Part of a small language model's weights: 9 layers, a variant of Muon for these matrices.
MLP neurons of a small language model. Each row is named by its layer, matrix (gate and up: input weights; down: output weights) and neuron, and shows model dimensions 480-607. Each number is 500 + 25 x the weight over its row's rms, rounded and kept within 0 to 999. Numbers have three digits each. A neuron's up and down rows have the sign that makes its largest values positive.
Before each neuron's rows, "fires before" lists the tokens most often just after its 100 highest values on Wikipedia text that the model never trained on.

fires before: ",", ".", " and", ".\n\n"
L2.gate1239:447561489502512551470516551507497475514523529511465457453457496547557527481488513503488482518504515473477476527474483498510432518500504489467517543493506469559491516510473507486534508502474484504475475502480503506466531471526542463473528489516501526519512548499477470494541511456502485487514460537522503527462475494543523495502486524483488481492466496510502514445464525494537451489462
L2.up1239:514497507495502509518507469505497497494493544507516547487508491533548492524502509518498491475511493491493464534502517498489505517518513499501478538549484459493454527462495503515462516501514515502469483481518525516486445502536480483462544512518483527451528492466542525524529545544506453521508491517486503506518500508507556498487495494508501505531523481495487527436485510460493479482454
L2.down1239:505475520507481485488516501468511527531498509474483490497516527487520522505501547484472523540507506486455516520516500513472541481502532472511522487457484506510472505517525482467457521515476483526521509483480512444520557504512482500492511473492529516476518497460464476516435492504512487489478479492506570472505475483506500521524472509547526495519485500509472482490524469484523575516557

fires before: " |", " |\n", " (", ":", ","
L2.gate592:496505489489489451494467453501528441490432481454512517463514513516523484498456461533472518505493517482483444513500528502517492539521470475487525546453497516467508485499526475476462447464510499546520521479521502472535509513522493515510511498441474501534497499525517492553469476475468500500557511482501527478525493498500508520472518525480487461489483462530498504507511479510471556490505
L2.up592:492550503522513525478483471490454474487486538497514494509520505533470495554513493494544489504475523502496464488472510522533494510525492554524471455500522523537500542513506462507483497534497483479519521490546546532450518496500531473474473534511500446542536484499445532472521449509441509499528520535504507459512529529511501515500526479483505531505470500491526482518525516507505497493427
L2.down592:522525477462495495468448491519498509533497505528499516501492460510513514473537497520573488486508495509465469511497510476508530513483462517511507476464487491483507506495470513516507483478455501523545515489514488501513481486489516468481531516494475494525484521501537500494557521501467494505541514490463441485493522521521470480426532476476504547517509538472524512513489514537498534480487

fires before: ",", " ", " the"
L2.gate1764:500492506495554523487504522467508496521483494509539557476492503499439491508492521500494520495486499513506526490530494516497529458548518518494470483471504526502523494504509497505493507495544470506469499511498471510515551533517463523485496519534470510494471494471517496497469467525476495484483483459501508521515524479505534486473508529522547466556468480496472489492473496453514481502537
L2.up1764:495487513490497489517510518470502477477513541487492560505488526502481473529474502507548527539502522486486545517489517538476532492533502487491488466480494523532447498500511527483509470475497501486501500468505491506540511520498444478517528528553444535530448511474465497499458501522475494500534463469494493516521515479538504474510491494499526451455477510497468474448452510468506493469476
L2.down1764:523508504505502523501542523508506479481472480485493540488480468465476543563502490493464501525528480543480484508517493499492526477489542506487487522527510508466526533466565524511531489497536519484481491571503520502529464524492513522467497480479487499502479540493496507562510519523531493478434494523529488506485527488546499538491524464520486505516510494531507510533500436502492495485521

fires before: "|", "-", "=="
L2.gate818:515509496456470479514483495523526481523493483487517484487471480511517471511463483495540548529514512487487484518532477495486536508485448501521552501476480473489455523483518550488552519459560498482501481478499488465507523511501459513540482477531533529498484498514456479507503531519494453476512488485499450498530481495483511507561448484521511522462464539508529495474504527503489482467488
L2.up818:482481495497479495516500482517510470521499481489561526478517497526515533475514480491548481523467521442451490531535487489535549487512455464492517485521486518497468505502507512473548497516455490584485550455419494555532545550452472464533516507508466519508497519513518536485526489504529465486491502503503500515556495519528520521536464507512466486526464504526514495470513483478498474475476
L2.down818:473477488496499505528508466524460479499501489469486527485517453554460516468494526510534490496491512527449487521482519460527549487534500495509487490512486484499440485501507550515509542522499488508471525499469495480490497475508487504498469478508525514493501491522486493483457474521496456466513500502458504521531511488492507449522488521522492507492532487485459508499496497509496462466473

fires before: " |", "%", " |\n", ";", ")", "-"
L2.gate904:496472502459456469483475543473474501456496508518518472519559507539440478509476476493549473515486490494520478504452486491521518508459494485477483475457511501483494532517467492511496456515494511517506455531501492486471470488479555495519471540518534515518442465490501497499479503536484498519512531498502491529495536479522497509490505514485509467505528493508493467509514463510498519471479
L2.up904:490523544493465530512464506539481499476500484509489506478421520545494488484467498437522492504512539447516512524496471506494541489513498531471513511505486494507530503532489501546487508524494503499516532458494499541505510469518496554466520511506509450512510485524504486501517515471488522465491532465490514493457521484479500544523526533495515520500501458511501504503469513492509520501496
L2.down904:494421503462484452493484516515505455478465504513517491509529454515490464476535486529458503532487495510453468489489493494477492557465514482528529503510464524488492524491490441484488521468512482488488486506506468525508446512510517530497503548547464513510475496510495532540495512475490524501503469537495497514575533492480554476481503504543487504521476493462522489465465489480488491513517

fires before: ",", ".", ".\n\n"
L2.gate67:531490485489495461517474509463492519483528511522524511471518545541534547501551526498482538534514489507518520499500552524493517536507484585480489484493541481493492549530543474539499472498510489510509525527535516478510471468503484536493479509489456536442493489476491496492478406525476512442551523453468554474533488490549536486493485468490468509459482498492506519454488498502496476543495
L2.up67:526488496494503478499526517465521487518462484517449499521457481545510526509512482511495527512476494476487466489519521504500478487512495520482464525467489501537487508527550496496466480517457554495464530496486499517536462517541546460470486522502496513509478477481526549502471537517475495479517488488502542511496493539484510482510510515510448518469543533545455496481485527472487479482517
L2.down67:531486496510467471524543463469466471514467526541491499503537467528530550480483473480492459505505507549508500470519482511505487502496497506513502532519496504483491501503504507494533495476499471507481525518478496503488503475531533483528534473515490453505522519518515506484500515491473493532514487465459502487463554528502481480519456445505460517481499515556556544458485493498537476489531

fires before: " |", "–", " |\n", ";"
L2.gate395:514529495518491467510517503529499504465463527484513478501495504476524512507512512522534508503518469549505494527481502526494494514512482492509494477500474517504472495506527554500514526487553480494522531475562521471460511496519454522537497475533536523530518494505471479474530477493511548484526470472534530479478471503502559490512450507489482471501535535526498469483512506461501454489497
L2.up395:514543451505476478469542535505521515538487527507497488533518465462472515500491487513528494503504532508558487497503562528506535505502501487534493476504514481488547481507459528525469500472510535507529512503521534451483504524468495492531509480508506502503447459501507480479515500506490532528537508513511489507507498467506536507520488532565490485509504518483502499510522499534478521528462
L2.down395:468514463504488503497545515542504453464467502478516487494531468472534508496508512492516464502430489499495521525506509465522544481504508463473510531476512533527496482444520495526487479524518481507497505450500514472517546564509500478494515488519523514510484505523473460461499497503512535537496468512499547519513507423552478485494492510510524508528446459475485540470543500481488453472464

fires before: "==", " The", " He", " In", " It", " She"
L2.gate299:507541446503490453516500539484503480510487458515439501512543504522447507533503529493518502557480523462499475520452490504484508510454501491496482503490510438503518505526474484566543492497494496515474504513470506467465487508521497491520483512521508536493496496477513531514506523511503511498474453520525492510481471468537486506510493494481495519497507520481499521466478504498464504539517
L2.up299:515465485488512480498490486504481532427568459474462535495516523510472488503484504544490502548495514441521502493483521526488457503489507523510478482516497493517505551478498492536498540494495472483512511519511498478502472481457495526515485488509521500471543498487513551514471528474502505516489484539504510500494501519514510509507498515514489513502515489535494471478472473541494457547483
L2.down299:473516511518503487510518467515533454525509521511504483520521502479526538557516534537532512550482485549477504496457473533476506496493495488484480510479472437488500512510532498522528522471489519517512508509498515479511489542509496508499498506516466525484506505478500502508525516514499468488464508514506489526479521501491473495505452472498505472475494503476506545493460487507503521467535

fires before: " |", " IV", " (", " |\n", ","
L2.gate2160:535511502513531521511494494476499522416513515473528490490526480459500487515487480480507500507474490484501477489496520469481479487509494473469493479491517509500499504516471535521502511518520485505500517514532505465463497493480536479496568490507537536496480490500488503524498464485513509496543486493513523474498504521534543491527486431529527523501468525526512473481503526495494472450499
L2.up2160:539480520519486507490472456539523454514478575517464485528503511507501477501489496549519463502499460528502521522488540505498475483517519525475467534539487487486453518476508499555489491493504477456511500530502502518511451536485474480483507491499517514472499462484467510478517531477447446487499583473479552513514492489476509477495505523507475499463500492519566475451496482506492507524478
L2.down2160:479469524460483482521483496489492522498498515518525516534468499491479476485494546513492498484453456533493509524486526474510529517542501488519464507526501484505516499473475523519474461536501494457490519542544456488547495498474494498527507514508540523485473478465482474477505493482486513560509532513447526498529468492492538519547517511499507530491516499487542496493512528493473463522533

fires before: " |", ","
L2.gate2257:496479480454477500533469507484498488506500531506489507494521542503562504515533510470508484507502515510514486553537526512520542552511501502510479471486458539511477513533537508493477527532533475478478508499464473538478494484512494526523518466530495526524494475473533568473500458503502485527531486470523493503518525530490476530505480517474508513515499477496535512474490496457491469540463
L2.up2257:505484474476542492545505533505452489472479493524513508503451511454529496505475535522479520519484506470489500491491466495509453458478510506515522481510527489514524521476482492529500525481489472483531487478492482499497464469526519512461502529505518523502500516485482490469484517500460486494466548490461491449499537505453472492473493469446497508508529501553446497490485498508464456469527
L2.down2257:487524494513522465513518505551547534474449484432454508519508523489533490532494496472523477499506532529518482482499500480503525475506466532498543558448506494481489511482520503493502520534479483517479448526539460527496516497535499495520515487531488511518509501528487505524480493517512484518556483449525475496499499503500489517518493512486472506496534518491555519505480524507549489464473

fires before: ",", " in", ".\n\n", " and", " at", "."
L2.gate812:495497496497522468485494519499484475509556507458498511500573509494525527480462510492507547526447509501475500470455511491513513448498491460518514520490476553554515449493536485507476492540497521494505459503491513520493513488530527494493496518453477518516498467520484471504522485446493512508461533521492512480489468473454469475547467518523532476539512537454510509470496491516498529501473
L2.up812:486498511481475484495483462497475476514514496532510533482493484471469517562496508494520506549504491503468516521489506482488542491489514507504435509471520519498529482517489503496473466505526488500512547501497519461465535460500508501493495461487485505498487502466521511524490473493456499493507481432504504523460534501564486495524486509495483475490512529525439511520489494474514506523522
L2.down812:517520503527524524519524461517511474496506508490523548506499513524517468488488481484531507490476525508553478512507514528502510526474540473519471478532493495554461527517520502506473504498510489533474500524506470505517447475493488454534518488527463461505478505508526519527476522509514521480496492565457512489508454546506496505518500458486524520475459462506510515485494569508545501498484

fires before: " ", ","
L2.gate2174:502511473463503532476480511496444502483505497484498502501476527501498527520494493497528512503498506520488462506492453501473468495511558489462495520521467458530532494519463516498470487523509498522489448502480542522486530543477496490512472473535469497489502504502525513541493525494521486498466515489523515526484499469504517508519524479495482470482491467491509493499502461463508516462502
L2.up2174:517498535464506494497505509435557493508482538475481509516541459467516493496486516535521530536536509494494460488523456490487504522438470510539491503517499515522521518510497551534506488504495486494516534534502500480507542495508479519520483476484483505483536541462489485516507462475439433520530516504464486524519507484492475507494519489446517486502527466516524496516462501522516530487529
L2.down2174:498499506548534471524465489520518500487479487487489464524519466495496446489514497534491504527571479499479500494489471511493559555502508515487490487515526473490551495481482497514538524498489509480500532492538443509499432498514504476494523500465536505547510524521493479483503524463460465514509505525524457555465472532548458532483540513457513489478489510480549511487492466495522481543509

fires before: " ", " .", " the"
L2.gate803:509517490509513498488485452490521459471497501492506529502446530523490516542475514504528493503530497485512429514535517496514490497536487498500523452475544503562511518474489510471547494504474502468501460488555503520519471529503498490534479504514501485503513475490524514464517504482522509508460507547476484479525496501472491508510472492478480512474494523508501520475488483490515462494468
L2.up803:511515502518431540529509502529508488496510512448468545503511472508494517541498474491486486544505489505477507554546481527507517518484467478515529495532491542506507474443513499448472526488516447485501536474504512488522503478514484475484529476455500495555501516482534448544482497477529527476468493526482523534514499461526481516465516497464514499485544452498491485466508485545504491472528
L2.down803:507548535516486497499506524494501489519497514438524467530529445518476505497498510532471473552483519527475512529498497512493479481500518497466515498470468451516524505497550507491465518515518514463507481504482469511526465532506444494560487502493503493516502449533556489509534518497467487496452531508516511471527446493517513485494479522476486474518543479464501524471497534559478451553506

fires before: " |", ",", " (", "\n"
L2.gate1333:513476509502470477507528539506470479480512526513482498529513468537495494500485505472500503513530541510501506490501509523538437487474505532507472516531492501525467488456530517514544498509455508472507536488504476486498531494542500516481483532465481467485511536510537549452458537548502511563486478532485510501537482489530523499478469493447473495465493488485513542527555505509501509510467
L2.up1333:490504493482512529500527493477515493479513518491516580506529442504515516478495524533493481452471473466494542513472495485479518474537460521476531492491512534497502505461514533500490515506465479498478487492549486531529487494499432471524535526500473499456475527524538520503504528500493522503481457492486506497530450484502509485501464481483484512487539504503458522512489484513488536524520
L2.down1333:470486535527515536500501488467504472527483481491479476482492478447511543488483526481483511504509498497502522526499489500490490469523464472475542473495512507498503497489508471549462493541479475480476477504516500489524464532490517500492481465494502452453481511499503473484497530509482493487474524468510515490500521553509468540525520473475486513513496505482470531498508533498489520498540

fires before: " ", "==\n", " .", " also", "==\n\n"
L2.gate2141:517500465551513528517467478512494493476535493505525499500486529483531482507499513502499524513531475498505475489448480497495501466508481504498548526478496520468539466516472509496556503520500506528481554470525467544523545459498485534424510525507449472502499450482452494457509531533529512513473501437518518506497492541543481472478537473485495466534515479490472494509476502529493503485498
L2.up2141:491509470453492544483503505518514468532479475480507497485478533514481512472496474512564535495457496462489530495524518530505499477466465505484476524534443474516499528491520509485521507489463496496495492512532510516503512496518490547528491544465479509510546529486508498488466530478486482524466530514467509524526528523478464508527497524505489514507532482474496550528486489494458472453476
L2.down2141:490473515491478454493513507490534504509467545443496494496482484477472475516533504470475480511453511517465515471496481507514543502473491457502498505491579497469504508502491474504514547477502506497503491534490521493515505522479519513524507511481500513526492497526517530518512476457452491504534463527494489509528492534543483476451480553526542500508485500509541506511458536522505538472524